Weights of a small transformer language model: 4.03M parameters.
MLP neurons of a small language model. Each row is named by its layer, matrix (up: input weights) and neuron, and shows model dimensions 64-159. Each number is 500 + 40 x the weight over its row's rms, rounded and kept within 0 to 999. Numbers have three digits each.
A block is one neuron, or neurons of one layer that tend to fire together. After each block is what it responds to, as a language model described it from the Wikipedia text at the highest values.

L3.up386:500478596486498535496498489464540517470527492510527471478529460486504470507466536516424508483516503512477473408483515481480497470487519372538526593501484516551454446458558536523533483557464419539534436485530476492490512505474483527522463555521528475509431589551510505455465473512575486457
Description: Colons, slashes and labels in Wikipedia infobox key–value lists, e.g. Class: Insecta, FIPS code: 49-22870, and coordinate slashes before decimals.

L3.up354:453542578480478500532446504496488464481517519574490410481508434562462593535583473488481480494521542505568571504490500478451470480540530411465530567597508539486459453506607526567438480472538517522517494502514538561547531484496494476567457533540472476470461509552540468446528520532512438490
Description: Punctuation inside or before numbers in tables and infoboxes, such as decimal points (7.8, 99.76), minus signs, plus signs, colons, degree signs, and list-item dashes.

L3.up259:524431463518454526507544568525485463465495469533515486454492504518493498526444435498462458516476520502506534459546548513556474495527547474487515504477524505559552521513488527575512498467491445468536509610505427495446497588503542491498520555444579446535484524475552510513487473454523529488
Description: Fires on the auxiliary did/does right after a subject, usually before not or so, as in "Roosevelt did not expect"; more weakly on would, so, like, and word-initial So pieces (So-malia, So-undtrack).

L7.up49:513502483556476440562527463525484532492478483480469534543423461502500563512484509561585494532507496506539556476584489498455488483510493535497475587431500545504470483430591457475524592505461494519561546541514393481441504504533518506468518559633529484511448414524487511519442485545508518462
L7.up150:516499474468503530501459515490474480541498479484516440571488425582524486494436526561548483499535460552530494496543531444400500473523545473509539534450448523502552484460509461482630533502522498542563513508563443506468560477507566485524536501564530517499531437547582527552457461471494481521
L7.up433:573469547471496498579564479480465536515551519475478455509477480571473510508435496490543509539495516447497558430554466470553492501560438528486554541511469494491446499487469460462549542499492461537552499509573436492494524565511487516523571482524483478506430432507518580475535506514457484430
L7.up453:517459510524519462520511443517451491490470461528535467500497537540462508513528467563607521536509436478459526474489497469465535456485517454515455551515467513548461474478565360377519498489496488516542494483577528487444535555481501533444460439529510453481475408539540489508545472491460527512
Description: Fires on the hyphen inside the |---|---| separator row of markdown tables, after headers like Team | Pld or Rider | Time; weakly on over, railroad, or colons in infobox lists.

L7.up98:511484540502493460516506517526513502587517486512559497541512513544474563501434459533581448512520499523572524521537550469456449498484443493521437520475455573454542477487494462538592505454534469551518471599512509523527545504461437543465547578594461475527475470498469534498490478582468521423
L7.up230:569459513455470533542501534553549540528532490481495530533463519476491453479505532512514488470492470499472547490507474505509411516458521499564487491473563520508454551526470492517517532460560520526525535528440411542535555489466486533519550538516488462486473443490498491437423494522466482479
L7.up297:547536528503510544496486563473519584513495449490525578536482527514583485506491512458576502516521471500521491453502529525526444498485487509506504530481532471515512485410482518494531540459525561507498540487448457488414548553479474564483553530495492468475491388544570460507510484524510471453
L7.up483:516577494533433522479565465519496535545515440462480489529494536486562582530533577496577522536480422464480552475499442496413436573466500497557436501477450531456512518477547442578518511503491533500499510498493462499453474463473447523524555609510474478466465469563526519511485476549500487487
Description: Commas ending an introductory phrase at the start of a sentence, e.g. However, / In 2016, / To qualify,, and sometimes clause-linking words like because, where.

L7.up159:538504509449511483456475494566459492542544475592515523550531489528482475491496532456539438502493482535514508545545533548488496453539598503488452452470549496514547505528544533517496512440515499509513461533494462491477452432450524486557525558469501498557490548487484496492412488519539523446
L7.up216:511553527482522457560555383456473470434487497538554464540508439465480443514474541476543482507551506403502445491532559528524390483484517542522583496527488435546498548548574466498548531515550553558491460499529497527537456510527448462513564532482493492502457513527578534538474485529534470492
L7.up264:494567510574487465538473435508477487490537498577536427509498433524479534479460505434562432504485517478566550516567470550552462517458596523471541464514495464526550456622556507556548481484542526508475527490522435514506506520506507469536528568436481501473515553567539521534437492535506574447
L7.up292:571532512519453469456516515542496460488492489499597471475510467528529524477477522435524481413548484453557528473454534481456468516472463472488388506491443508532515478499585498553474453526531505513484422575477490474474504497483459474498502565500533487483550412586588542456476480577513555550
Description: Nouns naming a creative work, mostly after "the" and referring back to the article's subject, such as film, album, book, game.

L3.up18:532542525451435501506478596505437606533498513521476524518471533521548454487522522547530471536552523545537466449532483521568501489542536553483509496550532519518518507485532474498511527405487493495493504455416506521542622588468467479489478592514470431523477476496515497451560493537528498482
Description: Full stops, occasionally closing quotes, that end long descriptive sentences in Wikipedia prose, usually followed by a paragraph break or a new sentence starting with The, He, In.

L7.up41:522585512561465515468533489508439493482520544473514451436527540517536441484476587502481433512525465425548362508502465497444516473535503501520510500487440474451549454521437456548507473487459491519529412538506511535489576507540433561513451527503518526516514527533489464531452429460550506488
L7.up200:531552503517407489500562414483541503489491547573558488540506499599498515469483531514489492539563476550481506520583466509475424439555549481393529449509491449490494448561476454511573514524514490566536546473424495554430445526515532501601477490515527470520554525552462496577531473466499489515
L7.up248:494582516534496516485545481388538497526470532506530450505535533545476528502396533493473491577501473507526450473529533530454462493562523504459546493503480562492518479503484407511528503475498534559499464589456491495438491486543485542522420467529561458477495546541507540507522469504570482474
L7.up288:552532474562432482537548469484465529462547525468504455493497509557526492483442520506506481569480407451504349504544437453388523486481531469504467473474470568489541458489471437556540538545502465541537464506487522540471544521492511547530456527559492442550487518552470583567413479485493494494
Description: First word-piece of a surname split into several tokens, right after a given name, as in Werner Re(iterer), Henry Da(kin), Vincent van Go(gh).

L7.up196:464527581502396533514531486425490521482538430541463473531455466524429524497516520510483449480574481552513543550528499484482461465556529523460560530557541575522443477512546495529467565496525531491502531521520496585525546538553433516518451539539476408402494499501486494422496493477488515516
L7.up320:478533554476439607461498576511436417516489517446476426521474499539456530503519503508529446471593537441561412415488491517522481429525442512452473580497537453559508540459493489534549561434509593545547549518523492563458532574513495535404515503505537486483503491555553519503500478461490471553
L7.up402:473509530473506440519490522567566478479539472459502447441510452519456598472467536499555495523534523514531448472468551528499451446476527492485438542474465531480474573525554522479532592461495449537522550498512454537496487511511513484446544467496521453531440472509534482520488504507523538527
L7.up466:526500524472466541479549518456512528492447450478519510477440451536470522506473553494528431521551456443425506534491532530497429441479530419467487542457567598459479528557497570500578590440495460523484498497580443565432542538533467479495476469482519495552534490578494550472438533488511539462
Description: Decimal points, thousands commas and colons inside numbers, mostly in tables of results, votes, times or measurements (26.95, 6,500, 1:45).

L8.up57:534581492482455577482502492523547540522528542482546504456475410522496485497513553554519516615541502489514495469487514485544511520559505478502462492581495466510473515505559495553504465476483477546612514457478397473492512460489474498522533564522495493490445395529521500436489430500520514427
L8.up156:516508533480539457524498539524558457499538496463487465474548487459493532515515512525457487565530466483442476474551493487450427486513510475533538525510509572443451582487522531518492569450474476527550513551480483496513490478526462541450550509483585441582482436533510535445403449451473458452
L8.up213:512535453479445554546508510531478536522514507511498449512500522535499540508499626500534513623534426508576478486484493477523448448532563524542470533471499495482538430460540492577509578469506461499461538491496483480420500476470530537449517465440493503527469443511569520541466486517513498516
L8.up424:494495503533522520532588525483491510543537493427527500487466471559527515488558580471502504566561469503550431533537501541475404466507570508525494530528530525576396548405491549533517522482520439498567508528452437473520526494461557590499479468492480462572541494517524505497441462433498547501
Description: Opening pipe of a new table row after a line break in ranked tables and track lists, also sentence-start "It"/"This" and mid-word pieces.

L8.up222:575491537486504530552534494488484463476549527399543407509463528514449463473457538425490512542596495539464459480503540545503467367445499502385490465476502501481569460460531466504558551476532462529490533542446488496493520534477472536503543507594515465505519471498510537480447469514488535491
L8.up301:452518471532394498539519548429512476509470529482578484490542543561493499503455509501436439543540538481484520484493533532476450460512496456503414502590497539494445505512483454551484512504454514524499475503494475483450490503517411517554494520601467493515524570492454574538474473497559559433
L8.up367:522472458480493515462471533459560445533559509476501542507556463465508491515462514485418508559484519402439511533496517496477416483463510524531456508518517535530456504532524443515500529468417498560473540466508520490465483502542533502475450512504475380469453502507500585494443486554506504448
L8.up400:507476480439422526560522452539543435531542508457562428493525461487493526523503568508476476510561504492521549520535517470444532446547451484415480457569512553537514499567499495519596530511467467462505485490452485601441514447482486468510494527538493433426522483504539527505481446513528584474
Description: The conjunction and (sometimes or, &) joining two words, adjectives or clauses, as in reading and writing, manufacturing and political, Russian and English.

L7.up77:515493485523448537469494459556547429615486573482560476554528454530425555476501530499546428540506521510512508441489560579551535516536537482500469486445552453455506512476535435487504583509504533554503469439518472447487430530494476473563568494524499506486543485514539520494461443494509540424
L7.up222:501518486514488575546485564435457451572494551486506467486553539505454565458511523474540507479537458472518551451500581549436490482487490519458453465505501475529509522540464412510510553447554423565524544472563517491512486504542484545556551494504497529553491511420496484480456527544423525488
L7.up370:539515549564504511502551561487498469556518486464534505514456458516471542416454492497542474478480442511502485397482558487514495524511513407487554588460475577491559491493524428514512549481527508503530464509502503479516556504544480534444549591518532483545472492511504480463555427507522477466
L7.up451:529500541516459505495525483497524456554542562548536487539563431507483564423483534511481498554506491493444482454511500593533500500516539393465530445458523409485510517500531487497510554505499518573548515438555416492510520499493475504597583514545550489541477498513481513487476473496446503464
Description: The opening pipe of a new table row right after a line break, usually before a number or date, plus some line-initial words like On.

L8.up382:501511467533475560550468467515510501490483502465495372513513481519459491503508520520499528495509478554501493475424483493574396527531536466544547512448535525497465542526578478531520494485457450510565481561577443404458485534520570512443489517491519479609460493518583551538450450582441533521
L8.up390:593518536537465514503449472551428512523528516518501480521552513483471447518444523482516459506569488521535457489501567485516477486459545454462463523476486455522481502467609478484472483411505364486545479515542453513489630530475527525551482594531501525479502478523585463499421518566503473509
L8.up394:508483489519505492527514493520525534537513486598455425503502502568456527486459478550448469514504466524479485468501493470463488477582543478450463569512517517498428499508478457438457527440382497484526456561570428553530519436511497411481437590480514485533562505452532577475494495560528536480
L8.up415:469495533543396554532548554534503509490508480497536445484443453513509503486492580487479486491521508476466481459553493498508458472485520553501521578488468532576459488432547438503524529547430519552513497564554539522551549502487567552613479478517475556539450468515505529510451409533514471528
Description: Tokens inside key–value infobox lines, such as Language:, the 01 in UTC+01, FIPS, CET; weaker on mid-word pieces and on "of" in "age of".

L8.up232:523556532497512499530511463486553492507457489542511505472591463510531517493542514434472497525529504486519510433507475441468435483436492519512458473505530464427526542564480545594536491483617456525480583521455477490540483563480553521532514475429459486557485530487587549524498482510573567454
L8.up250:456466571473421561468468495507563437520522578554476496484554476478475501398492554564468428521547458548594456477510464435471541496499512463528516517468492468546497474542547497567527506467549448490533365461434511500559529557503436508523460560553444461510522470481471509415528461510541500517
L8.up267:454459584414448540482467516496520515468507436455521541491511466529570485459481448473498506577468510498483473484501543532529469457498557423456499582445537471466581501490474472585466530520484442569485567466488522578557582472525517503510507487535487444503448489497559531506453446497520491488
L8.up460:497484483423496472568478431457538538475556499523481490556507467473550509467521488556460524507440522471509492511467545462466454505477507463513519529468552511467469582552560470617497512522554407532488490494483463546515526506522441499500496551530482457505460477564563536519560479433584529436
Description: Later words or word pieces within multi-word names of offices and bodies (Director General, Prime Minister, Employers' Association), plus table header cells.

L3.up461:467518474571468511474512475457472525492477480481539492510518474525528446493432463479470554529482507500533507460534495447455453526525496446456547563511434541585546437533485461529528475521502437577515502436479534473488508548597488516562529502563473485540440540543481557547430465534524488458
Description: Capitalized first word-piece of a multi-piece proper name (surname, place, brand), often in tables and lists, e.g. Gar(cia), Sil(esia), Jo(gja).

L8.up4:554485525409441549456515529567466556440538525445472423431450463512460513533468508478486422501547442474545465556525470501432489479491514462471543488540595519459466590503540574523473531472467504504554549522550483626527482479500519522523469530582474485535510545539550524489493494548488453555
L8.up166:462510532515468545492506472475499602458480497505448518460405418603486528452490536534468470639533499470518511527487485507501487488482473456541554526527601507517477558526528498511516534494539532553537495480546512491488522546479487538535582481521485458569475501558528512402444462458500473486
L8.up273:492481488477502533497531552485501491477472517468533467572514511513481506497437528478444543586595489524526458514430465443484495523454588542507503540525592546486491528468452508503505510487559504541513529560508491473564576503507489488426434512472456462550528490560540458457424477489537581456
L8.up368:489561534535492486544479529453534471529515517471474498502489474476527514480428509469475445548445449449529503499431481524510471490486561499556561528445522526477539575505421473552489529495493499552492557469518545512434484512500464517427533465538440424557498478587582499574441430492475541523
Description: Decimal points and thousands commas inside figures in statistics tables such as vote counts and percentages (12.88, 149,547); weaker on name pieces and signs.

L3.up190:414535525586480493449501469514497538498507472527504494516490528516492526534509524566563520567526492517542462492549498538521467504516517561497387469468499445482509415499492458470536498382535504528481528518466512577528517536465481524481509517498505380530465447493544467486483447489580465444
Description: The main verb that comes right after a full subject noun phrase in encyclopedic narration, like decided, said, found, noted, often introducing reported findings.

L3.up99:495497481527454405575563463477569502546463509396462533486574513504525503485533548492500540497521446512490555484565440459551509536478553447475549473517498589480488578547471468513500527462534477528482520516502477481484507514515535532482546540475448512492518541511512510536404494503561513477
Description: First word piece of a capitalized word, often a name, at the start of a heading, table cell, list item or paragraph, e.g. Ge(ek), Sam(son), Ak(syon).

L3.up311:429470521499526515501526498534544441560489507452601539491513431520494506522506478488478453563480433451530558463510534448482449501444504486537497543518513479473479436507514446539484506500533494534541445459471550491562602460513491556514496541568423474521531550513473525411599510488545487450
Description: Tokens that continue a multi-word proper name or fixed term, such as "of" in University of or Player of the Month, and hyphens/dashes in names and score ranges.

L3.up268:531422518535484458517530491516521533506515571516552465507502597602506524478457473543524450566532502511507539460555467533467428463443528498517462488535518528484441474503514436462582564464562443558498539527488478504507504534492557569526492464538505467543511487491503538467547512521505552528
Description: Hyphen tokens inside the |---|---| divider row under markdown table headers, mostly in the last column cell; rarely tournament words like reached, to.

L7.up211:519566550573478538581528426545448501478505494539502469461520478520505417541469597530577512474530487549441464493477494484471485463509536471478604526491499527564421525480525511439517544492481418471504466543555467540408475476503484515550494522489479443563550461548533480487467534551490475510
L7.up339:495463500399416547501596458541500530507571463549499422532423515587426572486491505540493495545565465519517548503521508533465463460485499433445542520437559550538480531490545505501505576429546510542468530493567490605549558491519504529549449467554442493531503507514523493462524521508530549484
L7.up432:493489558489454560536490421553488571484567491538466418478454410564502548539488531575504466532512532525524545514480510511503466502490549470531541506566509554568478541508499541497480578547492435554508477512525537545554504515494484511492434588509518466545492506500529465478436483486489472481
L7.up481:504485498504496486504445602467518522486553544498475434470478528601448521458498516545489508558438505506450512510499518511537448440463511419514454593541503453493483517541422518499499546500440454553527416490549481531443497569510419517473484476567499441606447538561532574501511461519493453485
Description: Tokens inside numbers and measurements in census, infobox, and table data: decimal points (56.4%), unit abbreviations (sq mi, ft, in), separators (4:41, |).

L7.up55:528550530536495429476516550469523462495591555442503466487487509551465515474471483433514435491468472463425504508546511466500451485546511405489497505486434422519481478515445453515466526515486458539560494456607531558561504561461488525544519489473560441432552543534537533524430436542557518471
L7.up97:482478509505463478463548547501518549467513477485539515489421568543509443435442468564450437509542455495487443551476526534501471429580494499510507545573447484487478460414549447524485513495480543484519459460502495553500509538490452564525505535421510459478521504485504481464512447526595524410
L7.up119:563527501514473497526514491490499518449422562442541530507434555535423509458548497490514396550469473494514468561504527532491490513489547521495448567478437438439483498461468466513524563503484474502551520470569496559524503632461485539461553426542572454499535514553490552504393435484565483493
L7.up215:494473508504460435591542513497547516534541558425537455490575529498525522499459470442524489482476459538465515493503530580509459523549601505491552542489474455537436611567473514501445552469511493532519525510533554547491526482518456474539507471471566450504559515492530499516441481488573600456
Description: Short word-piece syllables inside non-English proper names and rare words, often in lists and tables, e.g. Zhuk-ov, Shub-ha-sh, Ahmadine-ja-d.

L8.up112:480582546544452498487477474496444504465505586439460509512519543560546479476504566489464483497515420490557443465513480432420472501467513522494533496534499519507542464478452479549558492499528507499534504524451540510484548517505495522521432473500475454542476525505494493451459456441558538472
L8.up322:490474528521466530525549418505450610519452526499546509525533436466516526476504475522490515541490461431562518483511453486483474553423554543476487562478494551540503462496515514472521503487442532482531533508508518463519519490489600517520475540560428543556485554530550416477435432482456532501
L8.up378:571489556485498460547557436442577531428537563461496444466468574515489505468528545521458479509449471529557441525451487510489509525466555516493472470501498557443493433508499452529530486409609474480478446509504512542479564466504495527535463544555481526483474487565524528450501504504558523515
L8.up480:486551519494543510524562442461527532459500560378461475489574505479549493482492463474509468517456476458452490457536539510458434486467524519533524495549525572506507527498466543502479564486448508506519508486458534495495597515529456589564528516506459528484482522528545500491484523484562519555
Description: The first word-piece of a split proper name, mostly a surname after a first name (Alt, Mil, Kh), plus hyphens inside compound names like Austria-Hungary.

L8.up49:533528496463497520525473496507491470513444518530497532482505471492496536501474496567621436505479503444458549550540532529446529515469501484543469535507534405497557512459585441486492551516504578537558541468547516482457502569479478466532564510561558498452415445483491493496491449524524514529
L8.up109:445558523503486574500496537500474512542613501502552483542511463606494459504527598555436554548542516546461493510438539507546504471525533424464574513488509427518527471435472521540511586495524518523540490529501534518478499520448473487433497625596486474450461464500488482450521437479494483464
L8.up164:541516523501489551456544568504483443488453492552596538504428489532485547534449524494541455541507493524481478523544602518535515450534542471516521535422509466556517463460543412472567512482478521528537551474464499539481619527459442519488527507578487432507419421530532492522491488504490443481
L8.up409:536481492463553500502526488496423559541525491495443516533419465522467548522451502545553440570494542497512481457518463529521448508475500548552530549516478545465503538407552355483517547476447543492534578525565419497541473521537467519466503554565528538506441380508484466472512503534481529488
Description: The first dash of the final cell in markdown table separator rows (|---|), plus digits after decimal points in table figures like 30.7, 13.7%.

L7.up42:488502511615522563489476466492483491481517525507609499500477531523460477503557474490465488600509491527478514464553521481564508501541447576470505516541546414460451442576539487483543485473462510537488474491474503533459582521428400521561543589494485459500493525557485520465550501446554427514
L7.up201:495522497561494508494529558501437546455491476499528464425510540514446516452454472497478450540541513450497566446508459524532476509500492521575532576504482524488465484481479496525515518496467433504571497531526500526554522622539487464456580572516421469549439570511579478466422537519508512495
L7.up228:540507545526436436547517471483458492536515547480525509556488531492475504504549516503545426520538468559462523447613507577540482482526513536524430517498533496502499511424564521431490613443433489585495502547459448555440520533418475509470516498468461403496497489536539502495419497523476454453
L7.up229:563487529511454571508542505441528510522533472510592481498493522518455454516468483449546484614563489528468450457536584603547484438479549501457473492486491512497537465468583489510562546430508419581483480591453507494434530517518425537526537437537519492482480488529492550455454466478463534439
Description: Words right after a sentence's subject and before its main verb, such as auxiliaries has, had, have and adverbs also, previously, now.

L8.up84:553480557516457508548522455528498497442487503434527541500547526533506487443457564440436501496485445515542471495491447530424472478470508463470459509482451452486517459516470446527551534490530544539577538460514529520494542535548540552556498428534480510543485519591518506566476487514560522545
L8.up214:536521535539505430477451524425492471428439542455508534527466505501481559527436481474488491512509486433533433548500443542523489512485485477471462562531450505485507463503507491581510552436498509535551561507584510446509551550518473579512510476486446539534458536556535514486522469512505485546
L8.up258:515552509437523471521455464515592530470479473477539550557537544560509554531462527504527497474449457500531538506484519475488439416477522393449416562465470460571462490544504538499516491539482472479525518451593498523495498513503537486570543474505516502492489474471499537450523471510485466556
L8.up374:482527589536473446534465528477559465513509564476488544519563502504547488426491497428497404503505432515546476504508518462472456512504567438479497543434372464495517474482458432542506505535550494484548535522493537502517468522528465542532487466498476427495535537505535465519403392480559531493
Description: Mid-word pieces of personal or place names, often foreign, e.g. Karlij-n, Pothuize-n, Bag-h; also en dashes in season spans (2007–08) and pipes in tables.

L3.up362:487452458512456457520475420490537579405467542445477470451566547525499560557478504508492437553503464448475528478474519482490514463457576466522543576481419514463526554476544481510512548521525519518487512514560514545513492488556491465483517524523515444471480466536514537531455460580527499489
Description: Tokens inside proper names, mostly in tables and lists: the period after a middle initial (Robert K., William D.) and final word pieces of names (Fult-on, Lamanga-n, Prambana-n).

L8.up228:538562548522386519558508496544455452528533447499440447536501435490449434537529535542534469556512477480456505464526501492522478430512531452517546522480487527491571536436460487548487597484474532543494492519524491496563576577559495538521527527511503485536468468551512516503474480540512454443
L8.up307:566498529518481564513507457530412555486540456466395428491518427501437532472511595498524476543519433469493561437514465483468459466545581530456507591477503583429504549492537519426545549514474468524521484526540451475471547465501503532523483489599537505507509524510525523474482480529511512542
L8.up317:501486495476488536569599547575541503546479453468572522414506436503448524481484470510468530511509479373529437491482511518435485442460513454443559477513583560486544544471502536458509520453561497552477540561574543557515547506484519542511523504501443494527530544530489552490555524508520520530
L8.up442:501492515555454525568507458525494569559441475474548515534500494544561476497575538465511510489485436527531495404530441532476496493510581477493466530484414571503541495501504543506542460478516406511471529508469460499480522456534512509544488524495469498466519569535539456461500525465561503558
Description: Periods (and sometimes line breaks or table pipes) closing a statement in Wikipedia prose, often after a list or name, such as "...and others." or "...World War I."

L3.up221:512536517470463561532498586432525495577539551492512494533552548516487480442524474483516455589541454554529542466516500563532519462546544526515504514468546509502563440410537425567474470459513412490503549491440516496552558517518486486453519459551571510487436453492539520503473444498546501511
Description: Subject pronouns and relative pronouns opening a new clause before its verb, such as he, they, who, which; also the word-start pieces prec, compl, exc.

L3.up508:499494489490455490482510432489512486463485439479505507483478498545536451451460509439490380560506494528550501520476557523486405504564520530452520581485516516548550518430578409493543491490554430546510542471518498543478538538602489562508514485566552505492518562490494493474504491502559497406
Description: Past forms of "be" (was, were, sometimes been/being) right after a subject in biographical or historical narrative, as in "he was named", "it was released", "votes were held".

L8.up169:540482500525520475549430495538442478547512428517506426427466482533574471503458493412548454561477485406581526468526536536519515525516577533495455499559519498547495519515523509561546504469590519505496543502452487509506491472547490509524551499463433495423514521492531486510430500539447453499
L8.up175:568571456506552510529450508585458510471483471460481486520508413518491515504513523499519507605464454467549439534467540456489442492490531479551510493539471515496536572487539413559561477438543424499524551484517516545520492491507505534516517536539436406557474515457568550505531511497481475421
L8.up242:544508497552485491491476496443455502546508455502482495515504487545555500420485531434457480526501521465494555453588461570496504484504588508519519467494501550473544500542513575504501512492508506462439501468532477555426514563502491470579465596462517544517503544536482549541459436495511509448
L8.up279:596479421552511534488487447499447525460504459489498472501523462500446545566468530445543502527536485465531530449453544512514468511421591514456493492503501540522528568548542535491556512421502487467447514571415448509435482515538473552502577490447459419511495534517556549528466508552506518464
Description: Function words and pronouns midway through song, album or film titles, such as This Is Us, A Love That Never Dies, You Make My Dreams; weaker on ellipsis dots inside quotations.

L7.up100:503499471449464532462511513451608512525523511511552534489544379520444541508434526450500480512533478504520497427526589525510460485502480444480494495505537473505501477537565483570518483511544448520484460465514480454520527520525449488546563505637451507548440538489501546474531474503587509427
L7.up192:558492486462471525534547511517553463490491484448534515514513504557446578514469543449456493604513471512471436463515503496482456450474514471456512553498521509553569497530503516590506462454566410624485558470498526478511500518511494510532537472555447482466461460492463497450520472427511512488
L7.up242:540556588473522531478561465498458535516575463463588479506448527533444462494498521493468507571461522439517494494508533447488481475506471491431547530548509463486507476531517465419554493494507529518541543531410502569520522567484486474581544471518515492523529468474491477488551526489551471473
L7.up317:528575601529489539537529529440543404514500440496519495502564477492455558513477539490503460502506451485533505500510477439454449439477554498509525539446495551569562443549465490541494488533425507510544517528577484476606569513502549539510575483475485508585517508504499483479504489428512507514
Description: Fires most on the line-initial dash of infobox field lists (- Children:, - Headquarters:), and more weakly on predicate words like was, as, became after a subject.

L8.up241:520512600450465496496548526485529488536559491480535421502478457532517566440500492514434474607520444496559497495574597560472405529449492438477495506491525543546516469492554513495504469511508441505510512561493440496517517529497514493530530487471459552509475514488503553501455465405479490472
L8.up357:550466464542439548478496501556597553535446498471525506535481509532509544514489515559519448542565527460570531457474518486505520473463531509414508505497505467533495514532493498494625496513550452559531509483555499525504570538488545509539522455468389494463493463472468533457496523507515510469
L8.up372:499538587507501468458472541418450468475521502475521441510469454510530505486499485480430456495436526465548497513511551521457511431597543501464564476456459566496475504457531458534454469497500524510518482431544510583580481511472520491567514532511445518560488499565509540500521432465494539503
L8.up457:481514573475495453484462479474458554506432546441502496529460524552530465533469531405501441519467480416510437500543518549404481452461543538457440513455535524529516515487507456543519523531529472496519558498525521434581549517453548476555469510475521508541565525469511475458503516441537545511
Description: Main verb right after a named person or he/she in biographies, mostly "was" and also "is", "became", "died", as in "In 1996, he was elected".

L8.up36:543544539524438533511490520426472520497543507548440494515559573527483477423476540498498572481540478509533523518484466456505515560486495468448458442509562489507515529459545501546496492441542563516582422433507411496540465514503506482518590435515467492542452479520535510467543469594521507544
L8.up133:530521524502439563561559497466497476548513554491492496483506572485508521537533525542477518483484470503532511611459465479499567485469493443489454492486459477459516492549546485528559488464601536512518509525518436514494532525530489477476511484475493506601485519538476548464430398502511471506
L8.up344:489607515545543577485547458430469516467492643492459539483479533496491456455526514472504470519467468478488472494530451478514534523487461452512510531619442591483495529565563509527467533559588510479499496465549511462570499537538454487581537555518509479457483483505506496554529508461570481451
L8.up393:557572591454460545512545585453499472557502460461502544525464585456515522508527584501533513485537441513576454562471428513498473505436514485473474514468505520462552486482497468542536529445585497531525509502545455491482511537519533502520524493548508445493481494562534494493449493556504494463
Description: Early or middle word pieces inside unfamiliar multi-token proper names and acronyms, often repeated from earlier text, e.g. Fuk-una-ga, Rock-sa-vage, SA-OC-OM.

L7.up103:526495488524437530511538516483575432542451547468555449484541502510537470472451535482504544548573441497570472501580507460506477509468519483543466472516537452466531465615480493586453439461526473567489448508469489481523493505484578535552462536564415510526491581494529561526508467540552530478
L7.up134:511597466515421519436559515516487544550491526536578428443491456516563537472413534490469508497512460504555503529536479487540444504445584508495564456506528501542527553603530537522551450458528442507472456524467446467473493513449532517560503575517458474521536577560566589483483489504533492485
L7.up368:489555506518524552537561494533476418545458467524524408409587504507476537469510564468413511528556402512513411517488573484489439418468477471482535498505485470500510467566483469514515452436503518521516480499423514545560499531489513495445499536505445459548527601500527567499493441543576442478
L7.up442:485544476545463582503439505505504427508457503482481490402497487531462552535462524481419433481538497512486557466521536466463502504471471484484488441561527520506514518492539453569504542543475484491514505485525506526508455606529499525543506583528488530497538439505507545523533455554563481492
Description: Function words inside proper names and titles of songs, films, works or organizations, mostly and, of, &, the, e.g. Rise of Skywalker, Game & Watch.

L3.up350:546481514563445546538498494435589443488477498540539464468554472469468485514516532495417508435550528475508499417580520506466496450516438516480470467523538510539518443506467545534512566515536489525515513441432480468481528494563399508525503512532455534472537522490514515473578460519535531452
Description: Connecting words inside multi-word proper names of institutions, titles and roles, such as "and", "of", "for" in "Institute for Medical Research" or "footballer and manager".